MLP neurons of a small language model. Each row is named by its layer, matrix (down: output weights) and neuron, and shows model dimensions 0-159. Each number is 500 + 50 x the weight over its row's rms, rounded and kept within 0 to 999. Numbers have three digits each.
After each neuron's rows is what it responds to, as a language model described it from the Wikipedia text at the highest values.

L9.down436:634466460507555454559464516401497454446586564434455510450481458521572486472528522456484520495449491467479512503504444454571529464351398515445588561428450527431517591483580540395498511481514509442501466471433551556511439510561530503605554460552484472578493577524444470506533529499434457600490483529555515545513510532489476550403519577462387512501428497566484528468393515539492464509441557434462508479585517517479493476538447497541488461449451414427516514456609538465450513513522544
Description: Table cell separators. The pipe separating cells in flattened Wikipedia tables, mostly after a number, dash or name, e.g. "77 | +5", "— |"; occasionally mid-word pieces like "flag-ell-ation".

L9.down262:593462401518478557436499497470447494517535468589508516477547510552478459637481481545562448462488523443481427524563548459532525438414466563423536541447561504565571477448484410492451504617542552570501547401603469488502447506507519468526560524528472438492520535523471417456550468485477514444517505425520518572392434474474560587455529491400551591432508524648452533456491484463497466439476536479433502532532535534475533412494520556407488424485530470529515471536587533454485545511526446
Description: Split-noun first pieces. Word-initial fragments such as per, p, pro, h that begin a noun split into pieces, after a possessive, article or adjective: per(iod), p(opulation), pro(duction).

L9.down442:495585445462475492652572492566537614375446478508537542478551527491583524532487476503493407504447478474504520618536513503544503444489400438451496581382402482445550477479500507544541508490531557520567554466533517509521529577509541481428519450462578502508479425495542499488436521448494566414507559490444589538556512481443497510520539458452410521472588488514557522513618538546535460541527451486492541439557436526540498467516465476535395550437496536540476459507512416399585528514550462
Description: Sentence-final periods. Periods (sometimes "|" or ").") closing factual sentences or list entries, often after dates, labels or places, such as "2001." and "Arista label."

L9.down196:467501472525501479530507395455474606489506470411536412544506513574468473591532466448498553487557519521401562488373483534505446540607394426543505530461535435473568495438594498446515516463510496434567547441505474541544486535448473505458459446446514509551390502488491555569488539465513521506564518527517489570434433570578461528510461471475466391535483413475541540534648449480522492411447540547539462491571496452518550512555520499479469580482506443487541489433497450564526448544595592
Description: Mid-word fragments. Word-piece fragments inside a multi-token word, mostly "gr" and "al", as in Back-gr-ound, Gr-oup, Tot-al and Post-al, often in headings or infobox lines.

L3.down363:473534517545562590585482529552506405500564510463445527512556525641529522587385507472498531553484421459481499413436391474504543475565450507463550540494398463500555567454498521411560366487542486448450541500536462463551504469508513509516479496441522543309531491520457545466490545424475495533512524513507524541569474500387426495523513592468453527516495512517511486549514553547467513513448476386501465511551505552545514467528565544495432524469459550534443414461557446502524504536421587
Description: Table cell word-starts. First pieces of split tokens opening table cells or list entries, mostly year prefixes like 199 and 200, also pp in Apps and single letters like n, w, G.

L3.down306:536511483596546451515590521473364520505501504551457520572494527512448567580513448457474464514561500495545495467466516489501580418468460530491481478440507531527514559557573491498341600494555552554519451530488477525542495504478476433425490537515495506445574468464441398574477559448505499527531430448484493520529506446469529395501573355484458508491568556534426503504602498526549448433406545514448506549521417470571485549488438483446494555451476414532491621457486523438494555494598452
Description: Split word-start letters. Lone lowercase first-letter pieces beginning a broken-up word, mostly p, c, h (p.m., published, candidate, history); also colons and pipes in career lists and tables.

L2.down227:574514561425424499460491521478575488493479542482526469533488415511587450513497483472525447479554383429577592494616535516565320405600498519482605505564500541445413443471532466491500543496460466513435474474568546509569483483521528485483449389471555534508505444597383474414469511465521461453527555427460501545472535520489505523461550514525455503508499437531586430480498459449454501512482529493509451427587517471413449470475564537508516422464499552506572517573452477540571482551463489
Description: Sentence-ending punctuation. Fires on the period that closes a sentence, often at paragraph end (in 1926., suitable.), plus table-cell pipes, row-end line breaks, and closing LaTeX $.

L2.down19:526482470526562511476405450483537545501593518532494536467531519476451520451592511528563522466514515492483446443580452510473475435582438464547577540477519582473522507474453582527566530575428478421487563492488483504443601503555533431438619486525418504501537468493484449591534518515468576484450444476399531530488460506463518437523520453549494475541488471492390456477531555469465531560365525494434435397416601509506543537515533464546444591556453473457426567505482499438624431520472573
Description: Table row-final separators. Pipe characters in flattened wiki tables, mostly the last cell divider right before a line break, e.g. "| 9 |", "0.60% |".

L2.down430:543522551587500494563565504590516429381388420488467438441526402501515543533525565589572457497498353498497446518570529501585389419645491496469543534506543434508454449601501468528608494551548416493518532485509540456505544534499492457487573548546504539524468493548496430502458561499474438516460484544481431580513530488445449497466485557467410536484460411526493493513441439540431507527562484579490516411594502469542450462550510512452475488549473481454458502485514432563527533493473488
Description: Word-final fragments, coordinates. Completion pieces at the end of split words, mainly -al (Tribal, festival, principal) and -ong/-ive, plus hemisphere letters and digits ending coordinates like 116.38°E, and non-Latin script fragments.

L2.down145:474558511480493491576511458439503496531548578581495503518430574605547591456500525431540444489497507517438405540492557466430461550538516481499549500579521467427493435484623644411519507502524495487567457444484476577562597420429462518545393426540503472440447434542507532552541506550537529481516469533498464451546514514474540431489560589507628513555571498436479534454461481502472434576459408560513471397535518512555443505506501508537495479519502561572435439481507419483519485414476521
Description: Table-cell abbreviation starts. Tokens that open a cell in pipe-delimited Wikipedia tables, often capital letters inside abbreviations, as in GA, Gls, BAL, or cell values like — and 3.

L3.down97:420498469435443420486420445576459558535503563447538517532458502504433509466436466471616462461537423527420471508424398541487639512551481527472525498521527430497537564424502555449520524422440537564419493492449516524455625558493519495509525538501413476474401554500481470531559505489557586550435472495455540466487565522488527519484412501558504371519540437480439448563583573558532535419584439492453505485479530585532565538575528518523460471557463472469387518534513472504518522486472503
Description: Infobox career-stat separators. Slash after a club or country name in footballer career lists (Sweden / 6 / (0), Kristianstad FC / 40); weaker on accented-letter bytes and mid-name pieces (Barrei-ro, Col-bert).

L9.down217:568452514538450410447496589576486452544512486477491457458442512420598459544390492554523528513477566491618497478470577518412511515512450585532497506489515512566452523479471447447526486389476551479487420531511427553490514552486512449437458509518506537496458496478490468506553461621470501418515447419487548504554476454436532559558557525492409482504498407290539487540463497436487538530559423512455493563549532556541497438464564515496519487522552528557418587587525501488548565541533518
Description: Incomplete year prefixes. Leading pieces of split four-digit years, such as 200 or 201 after In, a date or a dash, with the final digit still to come; more weakly, word-opening fragments like Sc(iences), wh(iskey), Th(urgood).

L2.down217:452470518422515502463464460442498566503580553439528543464483521542561427486496431498626485427487496477390471511482448561483543541524426473511519529547528496454591482461527371492589584442373574477455480554456470550446621501498531522554548490582467472515437504468507386561526497525574551543471498515448557398479544497512555535382504486537464415559545471434428487462561554528477510505551532451475524506477499528463524636588526502526483513503469486499471560518487459442520473532394566
Description: Infobox slash separators. Slash separating fields in infobox-like data, most often after a club or national team name before the appearances count (Zürich / 91 / (31)), also in doubles pairings, coordinates and release versions.

L3.down238:504485504548415485544588546412526474458506569538469535402490482533479576541592487482477425461536492459462521528462466439556460423574454495516539511474512525478517498550559571467434468550550443527428491414476593493589521469550485484472455526556498489516466386515460527534506516516516473504511545539473597436518459498489620407582485600505494583479513439439550511437427582451619477505430504598498433531473533504436495543556546597501406544553507546490485496484468365492438514468513589
Description: Table row and heading ends. Closing pipe at the end of a Wikipedia table row, usually after a number or blank cell in sports or election stats, plus closing == or === of section headings.

L2.down224:454535498586567484544483488481490493408517519418450438577448503470492524450475443556597465518472455497514490546391445446496508544480516496464613564440557531495504551574604479456467491498502577518568503465505586494605480535515492551567536469552481436487557447413476426441458516416501415476511453566462530512545455414547500517508464444603468529544497445474529528540548530527458492471600571518558510409545485424394493547549511469526496569438426559591580565498533477415587462492543482
Description: Split word-starts and markup. Word-initial fragments, mainly a lone p (promoted, polls, p.m.), the pp of Apps in football infoboxes, table cells, and === headings.

L2.down216:480602532589466498506543510542571501566557514550537479572436479531503501525529505448570452453584441547477413490475459448420530574546548522594596523491475462518565513441460468515525518414463451434541607530517467481549573526441454410501442514452467509482506517518508528469515339577461463381488470549480469513496490540593559483482541515533484549491483483399448523462527485446429509460493461565538466526584511461596472501579608515469515441515467503593501404519466458411556467535422539
Description: Table cell starts. First token of a cell in Wikipedia tables after |, such as T(ot)al, years 199/200, Sil(ver); also "is"/"was" after an article's subject.

L3.down87:614492560517486533528625490466481475528519434575444388451486467555506543530483556516455458478535491484501545531531538557564436444620515528488490482431576600475419430510502435524488509527443527555506584541544593504484548536520449477508517539556529564487425482543410487529444478396539455506624526513432592530492553579488547489497596524489476578361462419468482488495474442450445476492581587505551481439539497488459414546495568505459423554501462571513492498517530451526500491557536455
Description: Table row-closing pipe. The final pipe (or semicolon) ending a flattened table row, usually just after a number or empty cell, e.g. "| 0.993 |", "| ±% |".

L9.down343:506471546576456480492521545557492549568460520445442466436495474536492471444555498418550527485507500424472468536505520494538586488484543472520490488537557580521460483598495513441589461467509553528516578548467463417554529515488512469589528501482483462522465504435474448418494537612462448496562359508547434509457520481396413489500590470580448588537477443435575573487549468507557566443434458523454447578566485523463526537518449504541542380515518535420526521487602552357561540496459553
Description: Mid-word and table separators. Fires on slashes between stats in footballer career lists and coordinates (24 / (5)), mid-word pieces like se in several, est after W.

L3.down430:428496442486448469503427481425639398529503432525502433538459427522361571530490469453555478576513546523526575559651503535484524568484461527491486522519505504519426550514492419441553470452478505436575491431472415507449616520523574513467411508581524513464466501474450478447481593523468605515495557607456551453507523541504538522483528484476400480577538481486498462532411467544487494479576479473537528421590572510586449564504492500478527519476488510472543535550410514448520519501555515
Description: Closing quotes after titles. Closing quotation marks ending song or episode titles in table rows (e.g. "A Beach Adventure"), plus quote ends and final name pieces like -age, -erson.

L3.down253:590467520407454533496553436444525482479472484509548406544459524495442598561374526523570402511576445483493517413563537540563393442586559471528635445515442558508449518432586480541466448504491490477523504576495575532559523432540565425458456494445543488573455499534454473524514429434535512455579494463505542512485527534498441442550647532573502465417500505486497496519586422489466457559543526546488460474519533491532488509515551507494518500479465443553479487563478468510434454534570388
Description: Sentence-ending periods. Full stops closing ordinary declarative sentences in encyclopedic prose, often after dates, places or nouns, e.g. "in 1999.", "Vietnam.", "failed.".